Weights of a small GPT-style language model, trained from scratch on English Wikipedia: 10 layers.
MLP neurons of a small language model. Each row is named by its layer, matrix (gate and up: input weights; down: output weights) and neuron, and shows model dimensions 32-159. Each number is 128 + 32 x the weight over its row's rms, rounded and kept within 0 to 255. Numbers have three digits each. A neuron's up and down rows have the sign that makes its largest values positive.
Before each neuron's rows, "fires on" lists the tokens most often at its 100 highest values on Wikipedia text that the model never trained on. A number after a token or word is its count.

fires on: "ain" 38, " wh" 14, "he" 11, "h" 7, " Th" 6, "ar" 5
L3.gate164:150195167155105138178178109069187125118105108137100080168090130092072119170072149115134209099129107085154138132091131154145164109059172193116127149137106166157104063103140117114149142163146212108161108156171123142068125149139139173104100099145137072201150170127161183086106076151145111114132106135144137147050184098175173141188145153117139088120131120124100162163110140084106100160157
L3.up164:215102091164135105180116141086149141102150067175166149155091091085086112124091168059135133118085099168092109119132124150129153131118122096171134109125114128091079115100107119144143112126092150163185158108140119146121111091184144173144173103115062153120094200053163156116126071144119055127124179127146161129093159106154105125194126191141160122118153126101121161181082141133117146192087
L3.down164:114109139147168096094084159118156161184169155149142158087118136157084105127115068115123130113159088112138131081172092075166121117111072148109127094140066146118128132125108137123091144105104059086139175142133140121097153121114171101123125113150077153167131125155091103141185130088085085121221113056120067145093106066114102107089178119164119079142074102162117110143133137147173155117106

fires on: " |" 18, " of" 15, "ive" 14, "ing" 7, "ant" 7, "ed" 6
L3.gate159:142159122148124115092153051111139137082133156126128067206080113172075135145099218112099178103091188086111110151131187090140172095074159166128131116098140171151187118096125091091143130120160139049136181138156122093090107088147126121114148116139091136153112173071125143132122103152150088099135119156131213161093152133185112182128179119097142055134063108130114163136101094104141106180152
L3.up159:134162117106108151100109127076172147115113126159051134147088133124144154150115136076152162100063137085138106088110122175135166069180179153148191119094104120099088116126140171130099150162096131195130191188162134164163128149146156164211059145155126086095105136159188129135143125123158124128122103105161148104157135146180147125179120130179139195134139137036146113130117160145063101165137
L3.down159:107126110110182092158133109188154152166190120157196168125110087100170139120145163130136144086186138077151144154161154144152051090149138117129128149174136167135125101135090162127170149091111135101112149159095114097136154131129123154171115107177135123117132105188063143138182141219077100146151105136126097124150144050168115113123130119109146168114115126128089125101132195076105066079136

fires on: "1" 20, "5" 14, "ord" 9, "0" 6, "The" 6, "7" 6
L3.gate85:126099120195092191104144146135146171095128122148146154160134102135152119089149105156148129093149150184063126137140144123113157123112121150167105124102094096135115078132196115166145140138109135148168085130130140249109117112120151167203170089139101172108174132117100163150150083105136103109196168147156123111086111119132106078092129162176153119106123149175161138166165098177093169196133
L3.up85:076174181207119154097105154090115145104120114104176115138086119139084116093112070113102101126181140167073113129108121119096192103160153177158116104125118045162105116146127100146161125174101181089161067171129129152113129094083133138201142118136141152129181143088151148106097156114118116131164144171129124141166200139160132079145145094143171122122151159109132123171173096118059175079185
L3.down85:113115077092142099188146084137116129165110137116137075067164187123114140115123114186168148121148067133170175130143050061164086146118110135122134146075140151124107147147122158130059118103187094121075168085082173133163166107167096114096105176099079104144119110133132121203131145144176190192105114132109124166124092100109087180121093153110121138113116138089089157065121157207214080118087

fires on: "–" 38, "-" 24, " de" 21, " " 17
L5.gate139:125103106144163152141154120173075123155132099149169143066175170122115129147159092104179148159107140191174058185121143156134130066129150091123135125108087084129107149125078151031113122085101119145130091138161078154115178120146166151069116113131102088126117161123173158080115131099144134167149100165143154074073123130099154155104147136102155160106146160120128120218086149152153065142110
L5.up139:121140127126140161159222099143101125144182125164065103092111125101102122107127113175084139150177123162139160124156089104105127086151179163150154141114101118156135150101150125138124072074142080069156097151130093091138098134158165137088075106118119097164122104111097147145112129129126139118079168152111108148089144113074093147019083171113140119128111201120162135127149108111148102101104
L5.down139:114125160115129127205165084139084138119086048136050172065118157153142104083072157111167187158125201146169175164140049107124183122116127168174106147077139095217159096117116119070093085084087088143138123156156141153142183075099084143132055127195135103153122130135128100135078155128077127165135129140120117161086150127134131148077167168154119118120175144102119086174085088123136113160118

fires on: "t" 14, "ic" 12, "ill" 9, "ts" 8, "en" 8
L4.gate175:125064165127135107103143123148108130155069159142123079102097098155064106141099137105091114132149104063096144127148093092098131081136198126089068151135172135123179093078162125109136172115093143125173087133169181134158121114123115088101117113160147169155092088089179099174117148103102153160105122117117157143173206067102119156217126067103137106155116157163163097115183130096129154154156
L4.up175:122160144088124095134113149180172179104148087105113114165056096091155101122137106107140075071215129140165129149122113126146139144123138158119089131108141170152119151149131118150112099072115117070110087112087149095094089129145136140104105011184113084187140081174094139109143191182125158120116141070081128171151138121176136135169162140171163145138156123067117149156178129108134151205150
L4.down175:129114181113099111161080118175137142162134119155115096122134076149135121135069124177123064120090088118120127095156160151157122089144138108093109133146085095122160193080147184207129081161081204180119116103156202093185154116110101130167105138175155193087136132132127168134146094127116106104133149143137073123138112144106054092101132154105094054050090116170109140131134143198099125117118

fires on: "ew" 15, "ear" 13, " (" 9, "em" 8, "N" 6
L3.gate16:073151156166089079144186158146111123182118107124132125068139165182102117108116147111090080139127092098136142157120094099120121138187164163127096082103113114081134186089141108114085130147126126181158173155152137145102112177098095120139065131070112139177183050129073148166136094185135154150103138119114154110129130092114098109146081119133169130119151116125156148167155146114127116186131
L3.up16:075167161129077074153145146148108150187131093073100171104090172213133119128124136113071088087184104134095104122122067100113089147145189112148116104096128092123118173160149146144175116131142134230093142121093146202122125111127081157129080118104160182155159081093116132134141102161183121174113161088102130095131088054103108079134124097137168166116114129121153109152101132123103135158137
L3.down16:093147110116133139074078164053101131111171038131157102190086111134131121160127154079106107156094120116121127116112102168143137156150123127058136108098079130117161098177136149121122118123133155145104158128108101117129122205160116105149098110153116185138187180085153122096154126109153166139148166143115146129179142123180115133090104118113063141089100066114125138175155117126069141072162

fires on: "ign" 19, "art" 15, "op" 15, "it" 13, "om" 8
L4.gate176:182151114084183146084144168121087174124139116127132126140097068085136104103081186106085109119132089116178134185114117052143044220136169165161095157082128155087119162128079088182092162149122102125107104096193147082070167114107096139150147145143147131142143121102158116101090108114152131131093096140189090154126198115154132114161148116176105089086152153109129075124164142098065127175170
L4.up176:089071143086190157020144087131094120164110098112105228102128105147138099110170175116164174120121127147163100157130081134118126190203080074099155124106144147146133075128123095158086170102110128148112172143173126106154171099136130146135167172206134196101177170093093125130093108123108120127080060180157143125148127135095126115122080119128155088134151140095159090084104137092130113115133
L4.down176:147115142145132141154158139157119159184056121140150189060093142097132175106134147106159120128159165108104135076088076107093104192156089145114120074154122136153118123110113107099149171123119103146153151098102152132164148075157104131133119114185184125086124131147160108147112111119080156144116158120095105148134143170092024086069191134117147161148154123117095125184081122197130054080118

fires on: " by" 44, "ore" 19, " not" 13, "out" 6
L5.gate30:107158119107200097143061165147084172056121091143092116129109117141119162100082150117093123129144122136140121143106053123189070146133080101181157153151047146184112145106096112107112119150079135108068114114118156198088153111125092125131119157099132167151130120128129145159112163126201155084092106136052111092090106110104109138128164091072139058128085172123083082170137121110058139098155
L5.up30:120170072124140106141068131098184133076152044119102116108109120139096094084100147088110165142154127134143143098147040166153131155189083093123153131135114106182106110133125109146119081148137066162098140102105163135104113098128139149113115144131165167160142150094100128099150164107150147075159108119093072115178116096110046156142134075127188054136095121155103150149163067171096157133159
L5.down30:137102112167084174123183108088189068186155132138171141080141124104134071130158093155144149123104071100130167142107135100051133163124130123132090102125164147039132163148137121150126152130104138153198135176163137094141096120120129109122131051126150103116149164154089155073108106088096123123121088096162143125166126188077122221150130099199134170106195000135130131097133140211120120152135

fires on: "9" 19, "8" 11, "N" 8, "uc" 7, "og" 7, "resent" 7
L5.gate23:155097135156181136141151127157096091160102143138163152097069160075119098148184122122137045159156124129155067110046130121158129133108133118090150097174154126150135149113104111147099130074095130188084135144121169141176156135190156122109139043119169130161138082129115195132114123128157112140107100150174118085127053144117135073100123105147115153127141077195146121206159162114118157129141
L5.up23:084157121186151114083127134132064087138159191141080122160075140153101116143173144105135106104148153127174109134086096161169106139195117145134135127117083122118166100145157145153079116102107111168061143168132139151132137107157080194139098125148184153165125087131113101097163106165130082113144121130101131134121152135148096117061196025146127095115139166130088070108112115109094124071187
L5.down23:064172130122174125196154171154154091111131132146129187058110124134116136087131135181169162165120114089143148113068113104114160130131097160145065133135114078108151119079049119171129065131142139155149081124131138114109120122108093153066095151131127117099116134072171073138100160077064089089129124116114046142166058121137136164104115135053114125184149161166132150131102179086082163084127

fires on: "per" 26, "ear" 17, "p" 16, "en" 13, "ent" 10, "ist" 9
L4.gate66:106186186153170162138101120139112189046092136144138098202090145166096118133108152125113138122109136122188170161162081122109089118105125131134147089154128221086119150109127094096085170114183153061152178163123173080098149133151126158143111124094139188187159142107157133144168125127134110078085110157099072153157088095137223112157122159130084073101122109112143171122094150096139080088092
L4.up66:100180187164176090178128105180115097045106074148143104142139205150124108116063080154118134047168131122110176142110121086160090105061107121103128144135137122160204102127108098084168106119154115116162140117085191165176121164130092165129145106096138107121138114117123098087126142137157140113103138078192155081128110131181158080075146135170148135142122140189109117142121138099099141182167
L4.down66:137119107073138190093199158107110163168126169124137157147121091101139109122120159088102166128079119137095105094116131091113166133117135099087152135090164147196118142101156128145167139117097097079169081143138088168152100107167152176138128163114143128124155146119097165158158173111129109181157095064107120088106090141152101134182102100185125060177053053083135171125150103146137162124158

fires on: "o" 20, "du" 16, "ol" 14, "u" 12
L5.gate13:115093104071183105091112118110127092182149139119140104082168209145113109196142120156121111126102150047154114179132107090172082156117088142178162133138174119109162134101126136098125101154070146092122091092101186174151102133156136183097094173121113123148111104059079116152145110142179171078063122054148124125135072090138096136119169086180107105155130163116143132123118137117069103094121
L5.up13:124146123119088153122131117073168094082140060126132073123154102181122116135170157160079103093108150163067104152068102086168171103174077145140134145150141163188140142126135143148109115153130133089132148165089142152092093152098164114181093133176140076124129117158122144135088171113138121146058064118159137086163107122107134115162119103183157170137145163156144133168221126148153131087136
L5.down13:135162195117126096148128136105154165090119152155163141101169118126115093140149138139116112094160130135128143111150123114098147107124105127090081206207136096114135108071163145093127129133162109156147084120142130093091127130098167083141165103106112129159164100133138043038078107108141110096129157167138111086122100097156160114112123171113107151142193095205154081178113142130069114135084

fires on: "ep" 32, "ubl" 26, "=" 7, "n" 5, "re" 5, "im" 4
L5.gate5:071054122101142171175075151125117126116135132134129177127108136184107144166145142113152115146107150219162083109093106123174139103139066075108139164190110113145138123088082231076150172079091129122136110152136127079127137097200129139124120179060167149145099184139152125119104118094129077123121122144143178143140128091152151155151132114107098173101097119085139126188121163146108133094136
L5.up5:162135123100134105165118158085088124088170072117132095159065136138095122092065144141143110130090139105119183140118081105157145122149121113127152144127121072134136127126051121164152079134110168071209184156114141145149168127139107139139142135078135152144146122096157087085153082157208116174147114132131150190074100112137153160101133092085149127111107123139122140151084162082101175161144
L5.down5:172103171106073169090141158096150051157132124146134154114079150177103166151142105139073141166087134149116095179114099140074097191134084111151153170088126188160114100131109113096180106089083070157128154169129152129146072126138149133122175123133080126149095123120132134134137168150068086185149106083130153096152116131120110134098132155185147094141119065106172157123108171217098082063152

fires on: "ct" 29, "ph" 16, "th" 14, "ir" 12, "l" 9, "ure" 7
L3.gate59:109160155161115152112113068171093097122106095184121146150134162170169109122097105101136119102048168079131110113219122107145119114164087080117147131099106135118098109089141077129144152134126102078186126123170139192072108099179096195104154152134061128125096089101105128148149093183104081151130144133121157172110094141103151130126152121151118106069145125166172125175153109121166104176136
L3.up59:173188153106167164167112124113118131054185135129114128169155235102148153204166132113134101145129111153127190076191181086202198093147137144141111180131134095127142078125102083127113114103103113076195149106136151085142171152110120105157138078084151148110069126141147133092159135085163106098149141103095165149123102107180123131120130176143121099118106143180135156162209127115137158132147
L3.down59:174077072119139123156154148106106110185116166153147088124128081091158025119085080121133140094153084130141140138118090168125092081134141142155066110110111150104092137116121159140136090154113068138171141125120181093079139096143065138199128166129096092119126162156128156137071070179135072145164151114155090146096109155083141095150098114115130150109136127116075127137086186160148152070095

fires on: "ok" 19, "it" 15, "–" 8, "+" 8
L3.gate121:134116128146137114168068131144122139118124140087113084185130120071147194109133109146090054150180144156129107134093098077127055099184170101143123182128069117139110132098105116117159141129105079166157139109115116095132128119153122122123123109151142103129073141143129116156181172161137043166107104146130148080062077075156138091124091129124074139130115206097110090102098186160114169103187
L3.up121:140126076125093152147099123167152152193119135095187145134140110062116182132158125127148081125137173162146129133138154114132125107155182121104088142157075137152099151096044074104140163141107104156171113093160104075118109118151155088068152098131084094137091214096180110106141134173077047125090128130197141112110115141158139146113094128123125111115132145105146090068088165140155137149118
L3.down121:085150063109109177129095184164142119172143136114169081087128176108159135127109125164129122111143139125117160138087121109149140132109163105083029162118198142128123128112164120130167144080133122154087156205124084135157142146069104132126089172114169135138146151099067082156114127158101125097110189159165094185122142167192148125124183174175152131135112057164142109062124146197142144159114

fires on: "O" 26, "T" 21, "P" 16, "D" 10, "W" 9, "B" 9
L3.gate38:163158141163160160135123105068065167179080121127139149187151232113097174121147135143135158132120112113119063091135174106127153138104098111166101155113063097150151163134146109064089069110142155127135121177130134200175156146144160165156170151142148119069160154108163096137074150097161150166145116156128166064135116143079173180082142144156069078151119116185161142156117080172129137076129
L3.up38:082127100174142150099082122157109142149086122112060139094132102148124153093139158109131201168092106129177132122106150136143146181076131105167127053112178138147139095134106152106176101125117130142097082176114135191092141079133144078112136113113162181123111091123121116128092173139147132039139111189133158072192126164128159143126057126134137150091165119150097096161158100089143108082088
L3.down38:127102060138137183108100137099190131125117136158112105131127151146123148142175110127152141136140176168140094123148228128110149127140096151149137147074108091159112118192175119139123092135153145114152144190133169149198117094109187183138123168137141108125152147130145114127150140095117126144122150104135176106152116146157148255106125129173131134134123027145164107105185149153110151124139

fires on: " in" 28, "e" 12, " by" 12, "us" 10, "av" 7, " on" 6
L3.gate48:160078126147139107172138158121100170146135164112105103126144166154096174118097138091103127105135169156175088188043118104086072074102213112128175153167092186065133165148144129151095140137139157091160160137086063134116097124147085155118154116140132170152122109094149124093192101101140149112145100151165154023070164168150177099126168100143106169157130110096118134158132125085175109145159
L3.up48:191141109120134132143145103175157116084131128160149132080137183176113148107094120094113120139136185207179119169120108119081171115120123143090087150193105138093133116146139118178137189162103099134124125121157131090121093114138109129061143154111128092120163084095124147126193097130132110113152160084136090110164197169172131117136146115127146121093073083066144139153181168147141109149184
L3.down48:122167103092121140183118117117176171165145121144155133149121171145137077151099167055131153143144099149094186164107229129108214147151142097103081139170163139172078113159194092133170163138149145150155095152199134220128089121149154100140112140096070131170097172127086104170098111117138137116090108125179111115134083173165094142184142139092136131107130131210129082141158116181173088176179

fires on: "ow" 32, "ation" 15, "l" 14, "ub" 10, "r" 6
L3.gate24:148135073129126155120129142136121163102130172141120154169075099134158082114159193120105154089141104174156092156096163124158122154111143094151119080177091169153132118139197134148127128045178096155123111155111101150151071079138137225144118097093157142157140144127137128114127075158134180101196116155133111222136130132142101117182148128154147141149069122132118106129100139118127121196118
L3.up24:114137212154084128071152176082103104157150118099164106175133101140097156141116152071132085168141178084117128172111085148137122125120161231141075117118132221126160108130100126077124131126115184078149135204057103158167099131134135109091102132122131154118154101096176107088121096148141076099182092116098154130141151098134146143093179089119091119131115112099103131089108142138143107074116
L3.down24:068054093171112112066098097077194153112101121111163089087146089133107147170106201148147126158154098171115135108145081114134138114172104114147110097137097100072180113039105084110162073114201096189136149062147108063112140112168086136162108143130135106120181114127146130109171146098140133112097126135129101157141157037131123084120155169172153140134135131088120090104167176153108068116139

fires on: "in" 34, "ound" 18, "ear" 7, "per" 7, "ss" 6, "ge" 6
L5.gate14:104172189094132104101198110154099183148094156084079158149126130181045129114055122138098124079149107104084097117175112127137092114100100073114136132155101139165150157108150141112102182138118158093128149124099088120163108160125161113127107119091161130142159073141136147144144149197188148060101119159139075152114113082086163107117179097185151098140125123132107123119159103135098142107158
L5.up14:149166121136125100111181080105091139119127144107068103176128143136145161125097124128081185094130128088136111124145146137110165087157106147137142141173149094119107111116193082077085136093105198090161052180139114150107133106096186153081119129154167080150100118158210134159161121156122122126127131155157132117144125129119194134097145128183186161102064151028125155116118105168109121147176
L5.down14:135147139149125174080162108134154088077161183136165151136102062110132154108150130108095165113052089161164140103163061188130153104116177107181114122160108107164112159074136122089132144120132089173129136155136128138125106069107176105152084142124162111184158181042141133068100184162133094142159110097180164097138177134136179144130148142147151100147069187068173133164128166255166149148157

fires on: " " 37, "C" 11, "E" 8, "N" 6, "D" 5, "\n" 5
L5.gate131:075128181154129141094107129161120177127127130198147067080148151120063112116127121135129091182149147150165073169166144125125126155108181130140172109093128114104143126105145109110145160145119140175094078182142103155125134135106134119106107194112104142094087117141127169117100178141138121152090160121085219098127115196090145165180110111091130076134149136145132067106135118077117083147129
L5.up131:119094177180097125108149100104127103063121128110150094131107134205100146080145119096139116104149156127138116140125131169104144137158112170133124158050100157164101100174140111138115132151089169217084095135086136162177161062086074118159106143159101186118102115116111150102098147119138060156119156140100144094167100112139130193136105077122183110140194103173150125113094103104133130145160
L5.down131:157125111124100114159143114111178084134098175079082166146175095178132101105062169131156122096144096094131117093128162113128140144141102102098155131180144128104137131175119104122162129127134153134074150106123093157168177124139151097186120088095108178148172158090117116122114105119093159122160150157107098146134102077162112087077166093194148175135046118163126147157120127131159151099166

fires on: " m" 99
L3.gate136:091155193057167121169134136123127124082125147137131103131146201156100164174155112159149091177136117103102115169160168113185097131100100180227103131105118153133152152120121124180107143143104167095133148117125114110126130206176090178145124118123103103138129076153091119167086120135168186137134114084092110142030100138100164120164172124110167069123106110110151136142124233087108121120105
L3.up136:113163134061135142185124157111131126111095136114154120091172185106104114128168120110176076154144167176113146143231207124130161165097104205148095147098119085164146167131140109162100110157069092100158157161149119087151137202140168146133119146119100125148135084161136052118080121108115151133104100132112145174046101179117154150145156123109157136056152084088155129120094171104148129105072
L3.down136:136169125155157124156148133150138132122118130101163131118162133118084161112107164122161090144169118201112198167148187156103167164097130102097114137112077108178165105212158150168066105121118108059151162185153103118111126180152123138096096165144158160138152072132144109122109089099128153165106107140165151155105130145106078215160143092054145140079140011121134137083104147146136175120139

fires on: "ember" 21, "se" 19, "re" 15, "ce" 9, "ity" 5, "ber" 5
L5.gate49:123089120152124143173097082184116131158133199134080091108136155108084161162150131092132172139097110135161061159078144111117113094109095155183109081137124112124199196132118125159125136069158205122120144148133080153072104128071142162192121133202140123114133148123161162147145165150130133083148111121142135093123132082084143067156135117148149152178130121135138145169091171134122178031144
L5.up49:127210113145170160159073117125116118149123181095114090165148137150166145084144152129164223105075189141127131152041142148134139129096091127131146110087149176082125185144101119086145092204133130158096125160152087119135094184082120153097079109139077179084125094168103128119128132159166105098136056140103120143150155164167139111117098081118178101108143098140140138097109173186130173082126
L5.down49:099112102119122100099084130145121209182144055100135075133142109087195094162067146129167091099143112119136168133134067091126124161149184064149138162151122084143082127098123151143128140110093077123122182164101109147152100052167117085113113194151184116107164162098113100112096101038073089131129127142162080123095074085138146136119105176123096102150125087120124120110132121126098093147156

fires on: " (" 22, "y" 19, "N" 9, "T" 9, "S" 8, "D" 6
L3.gate78:097138085083137170158109091193154128097153130150159197101100151153129088148092168101172155174115103113101101152144116098100175151132115100136146095089176119127174111095167139085205224097120122163084088150156172164117106131096100109176139139149121128151138133072135128192115134144143113112143162101097092095172175124165149129100113144026204131110098132092150083147141119049147167133125
L3.up78:112173082142143139109156160183098137118133089107105149100126053144101148126147189119138083138168090115168188136182154084120150097154160173147152095136146130137120093113107095118173121155083101114142106121147147185076120107050080128088073136153112120169107120093143167132135121117092106143104130121107208093176168135205051165115163134133145129148122168122142098115149111147116090145203
L3.down78:177111140110157118105161114133101084154123134135117113116105127147222132131164111075107097139191068118154175155115063110113182201086085127132187168210098132136126106126166095108120181138042097146073131162146157136083144108142124154109114131173082150158130137147126186101175119134154060089120070152127154104157096148176120098105169135137123117129093125140101092135143140081150117108078